{"init_std_up": 0.0703, "optimizer": "muon_variant", "lr": 0.0105}
MLP neurons of a small language model. Each row is named by its layer, matrix (up: input weights) and neuron, and shows model dimensions 304-367. Each number is 50 + 12 x the weight over its row's rms, rounded and kept within 0 to 99.
Before each neuron's rows is what it responds to, as a language model described it from the Wikipedia text at the highest values.

Responds to: Dates and proper-name pieces
L6.up920:57 39 35 40 31 53 49 34 50 47 67 48 44 50 71 60 22 45 26 51 69 63 58 38 40 63 46 57 62 73 21 58 63 63 81 58 31 38 57 52 52 47 36 58 45 32 56 36 49 41 75 58 50 61 47 34 36 31 60 37 34 48 47 43

Responds to: Region-name qualifiers and fragments
L8.up736:29 29 61 60 28 78 41 32 57 26 62 51 58 74 46 60 58 52 51 68 46 69 63 46 69 48 43 69 68 66 56 51 48 51 40 33 65 48 70 54 62 40 38 55 63 24 55 53 63 39 61 71 44 37 51 42 51 61 57 80 54 70 44 63

Responds to: Second subword after initial letter
L3.up1104:46 51 71 47 53 39 47 54 50 30 41 53 29 66 59 45 56 47 57 52 45 51 35 42 29 40 64 51 62 41 69 56 58 33 59 47 36 49 63 47 64 42 45 72 58 24 62 43 51 55 47 50 65 62 38 59 36 78 68 73 63 64 36 57

Responds to: Roles and titles in biographies
L8.up37:47 57 41 54 79 39 59 61 31 55 37 28 63 64 50 43 19 54 79 58 41 43 29 37 52 24 33 39 54 59 47 40 62 45 52 53 69 61 40 57 37 31 43 54 40 57 54 59 56 52 57 49 51 65 47 78 50 43 52 64 32 41 60 37

Responds to: Adjective-completing suffixes
L6.up727:41 56 43 45 48 69 72 72 64 47 44 54 56 63 48 50 56 20 60 56 33 55 65 32 47 29 56 72 43 53 55 36 64 51 42 62 43 49 34 38 69 50 51 60 46 25 38 63 60 46 51 62 48 48 49 31 57 59 44 69 68 60 34 60

Responds to: Word-completing place suffixes
L3.up661:49 33 61 53 63 30 50 50 52 60 50 32 38 49 40 52 40 45 40 58 54 70 39 36 60 58 48 54 30 43 47 64 71 42 59 63 39 55 47 49 30 60 61 48 55 56 61 37 51 49 47 48 42 32 43 42 51 65 49 53 43 51 55 29

Responds to: Sports results tables
L8.up302:50 51 52 58 76 36 41 59 64 31 35 47 65 56 34 49 63 61 53 42 58 73 41 49 57 42 60 38 15 46 44 58 53 48 45 60 45 82 49 54 53 49 41 35 67 53 68 36 62 63 54 55 43 40 38 30 32 61 40 61 46 55 56 48

Responds to: Past participles before complements
L8.up655:57 51 45 51 52 19 44 57 48 52 53 14 65 53 74 49 38 33 35 63 59 36 60 63 34 56 46 51 67 61 38 44 27 39 40 42 66 26 49 53 62 49 58 54 85 50 66 53 71 43 65 72 43 61 38 56 54 54 50 64 49 64 40 56

Responds to: Modifier endings before nouns
L8.up717:42 51 55 58 59 50 59 50 62 70 57 64 32 64 42 41 60 60 45 39 65 39 66 55 58 50 59 55 58 56 50 38 40 45 46 39 61 43 44 54 57 46 31 55 22 43 31 51 41 72 42 51 58 52 49 56 49 52 30 50 68 74 62 18

Responds to: Place-name completions
L6.up846:48 39 43 41 38 58 37 39 49 50 47 46 21 39 58 18 46 48 37 42 65 38 67 59 21 62 48 33 37 64 40 54 44 59 58 51 51 27 58 37 44 42 48 46 44 54 54 48 62 61 41 46 45 34 42 25 57 45 40 48 60 47 78 53

Responds to: Early word-piece fragments
L8.up55:74 42 52 42 49 39 47 43 39 69 55 45 58 45 50 49 61 49 55 56 68 62 58 23 55 57 40 49 27 39 46 47 46 52 54 51 45 61 30 60 49 47 43 48 67 28 51 48 65 48 57 37 71 64 44 65 42 50 55 51 43 41 46 34

Responds to: Early word-piece fragments
L3.up154:52 45 56 53 44 25 37 44 62 54 48 42 34 50 53 53 49 45 46 45 55 50 64 37 44 43 28 35 40 53 54 14 70 40 28 66 44 59 62 75 44 43 37 36 45 48 36 52 37 43 53 45 57 56 74 44 58 16 50 55 58 45 42 42

Responds to: Word-completing final pieces
L3.up32:60 65 45 54 46 37 47 46 54 39 67 54 63 57 49 51 56 58 48 33 47 48 51 58 51 60 37 47 36 56 59 71 40 59 56 57 31 33 73 54 50 53 56 61 70 69 59 67 44 51 58 36 71 75 60 51 58 50 50 53 71 35 33 55

Responds to: Mid-word suffix pieces
L3.up73:51 47 63 37 62 35 64 48 69 60 53 72 48 55 40 48 61 40 60 61 59 58 56 64 55 47 58 46 53 52 51 31 44 70 29 31 68 37 40 65 34 56 47 33 35 30 48 66 51 60 67 63 28 57 55 36 43 62 33 71 40 38 57 32

Responds to: Word-initial F fragments
L6.up1084:59 33 35 53 31 41 48 34 49 35 48 52 85 30 47 57 31 52 47 52 55 77 59 46 36 39 40 36 53 63 49 45 62 53 48 64 43 50 47 58 28 63 52 46 33 80 54 45 41 48 40 47 54 54 61 43 33 41 54 40 56 65 64 39

Responds to: Early word-internal fragments
L3.up12:39 68 67 57 51 75 45 63 46 53 61 51 43 42 61 44 64 37 42 44 59 57 49 22 49 46 35 62 61 44 44 60 45 32 33 56 51 47 40 36 52 60 55 58 59 55 49 46 44 53 44 38 50 57 13 33 70 56 67 49 65 34 58 52

Responds to: Historical dates and centuries
L8.up1080:66 48 51 47 39 57 35 45 55 56 60 66 46 63 44 54 20 64 41 33 36 64 43 39 50 49 45 49 53 60 39 38 47 50 64 53 45 30 52 30 28 56 42 43 75 43 51 57 67 54 70 69 40 46 38 67 40 45 40 62 51 31 33 44

Responds to: Word-final plural suffixes
L6.up1139:37 36 55 64 48 55 61 11 38 45 56 50 34 62 49 50 52 58 61 35 47 52 44 57 47 55 45 58 64 39 62 54 61 77 57 53 48 50 46 52 45 62 52 44 48 30 79 39 73 70 17 51 56 28 41 70 51 42 65 49 56 60 55 43

Responds to: Place-name word endings
L8.up202:33 33 64 35 53 41 66 53 47 40 57 31 31 53 40 49 50 44 45 54 55 70 55 63 70 54 42 50 42 64 44 49 51 62 39 34 41 43 49 53 45 82 56 54 58 52 54 47 57 53 74 54 50 48 73 55 55 72 46 34 76 72 57 38

Responds to: Romance name particle "de"
L6.up792:50 66 55 46 20 33 63 37 57 41 50 59 46 60 42 50 40 49 50 33 51 55 54 50 48 61 40 58 55 67 34 44 53 38 40 59 76 32 51 42 67 63 46 41 63 36 45 62 55 51 40 64 53 78 43 27 42 51 56 57 60 41 56 40

Responds to: Year digits after leading 1
L3.up272:36 59 46 36 51 45 44 66 58 49 48 72 65 57 36 55 53 50 54 37 46 30 45 39 74 36 62 80 30 36 28 31 42 65 55 44 55 41 40 38 45 61 55 57 63 43 55 24 51 56 62 50 74 50 47 56 40 51 63 55 31 47 65 38

Responds to: Mid-number separators
L3.up548:52 62 44 44 43 50 63 69 51 54 18 39 73 22 31 39 55 29 47 39 42 55 66 53 53 40 54 55 58 56 37 35 58 38 43 37 42 50 56 47 48 30 55 56 57 39 46 45 56 53 46 70 47 41 60 46 45 46 52 55 45 24 70 30

Responds to: Predictable phrase-final word endings
L8.up16:62 62 40 55 49 57 34 51 35 38 58 50 30 41 46 40 52 84 56 47 56 65 65 65 82 50 44 57 67 52 50 57 31 40 43 40 45 49 30 65 49 59 74 55 38 55 49 37 56 42 25 65 31 59 47 57 48 49 68 66 55 30 59 35

Responds to: Sports terms and B-word pieces
L3.up531:50 64 56 47 63 45 51 48 60 37 61 42 48 40 27 64 43 44 39 37 29 44 73 41 68 52 67 44 56 60 56 49 45 42 65 33 50 51 41 49 43 56 40 67 50 49 49 26 39 66 25 37 44 38 53 65 38 42 60 59 34 42 62 53

Responds to: Verb endings before prepositions
L6.up842:40 59 37 58 55 51 45 66 54 53 57 52 53 43 30 49 88 20 48 39 30 63 36 46 36 42 38 62 77 39 62 64 50 40 59 61 58 77 44 37 29 44 42 46 56 37 71 42 62 45 64 55 38 58 67 34 57 38 64 63 51 42 38 56

Responds to: Named event or period
L6.up22:49 55 66 48 50 76 50 46 51 60 53 64 51 58 28 38 43 61 40 52 36 44 52 30 46 73 47 40 47 49 45 32 42 47 35 61 41 44 52 34 70 34 58 72 54 49 62 97 30 52 56 75 52 50 62 61 54 19 68 46 50 44 49 40

Responds to: Surname start fragments
L8.up1115:51 39 24 48 55 53 56 64 55 54 67 48 46 44 42 41 63 56 42 60 41 75 17 59 64 53 51 44 44 73 27 49 51 63 39 68 47 48 46 71 67 45 62 50 49 34 81 69 58 48 47 54 65 50 54 48 54 59 69 31 71 44 30 34

Responds to: Mid-word subword fragments
L3.up689:55 40 48 30 45 39 45 55 47 58 58 45 59 67 27 50 42 22 72 47 56 25 56 45 53 28 56 36 44 44 48 44 66 50 21 60 30 51 37 47 43 34 52 66 54 27 31 54 55 56 38 62 44 51 38 69 47 36 56 65 47 37 35 63

Responds to: Person role nouns
L6.up1142:65 39 54 34 57 47 60 58 48 71 25 36 62 65 40 40 65 60 44 79 37 53 43 66 35 54 31 49 56 54 50 46 46 63 53 68 50 22 47 42 55 51 63 52 62 59 54 64 44 60 35 44 35 71 64 43 47 54 72 70 34 59 41 55

Responds to: Word-initial fragment tokens
L8.up101:51 36 42 57 34 46 66 55 40 59 70 60 34 50 45 65 35 52 50 61 45 57 62 46 39 64 76 33 52 74 33 45 30 29 40 60 51 55 49 61 70 28 29 68 56 48 40 45 53 37 54 42 61 50 48 43 57 49 39 61 48 47 37 64

Responds to: Plural noun endings
L6.up655:42 46 52 36 50 58 55 61 24 58 74 33 24 69 36 36 37 44 38 33 52 44 38 42 40 44 32 31 58 59 56 51 54 47 26 52 70 34 72 62 35 32 43 68 60 54 64 69 49 75 56 66 79 37 51 46 71 60 67 45 41 55 39 42

Responds to: Surname-start word pieces
L6.up1008:30 64 44 62 31 60 73 55 59 60 47 37 46 46 39 50 52 48 52 51 24 32 47 60 60 47 48 39 74 56 21 64 46 52 57 37 65 48 51 52 50 55 44 50 39 45 48 58 76 52 19 52 63 29 49 49 55 52 59 50 53 42 51 50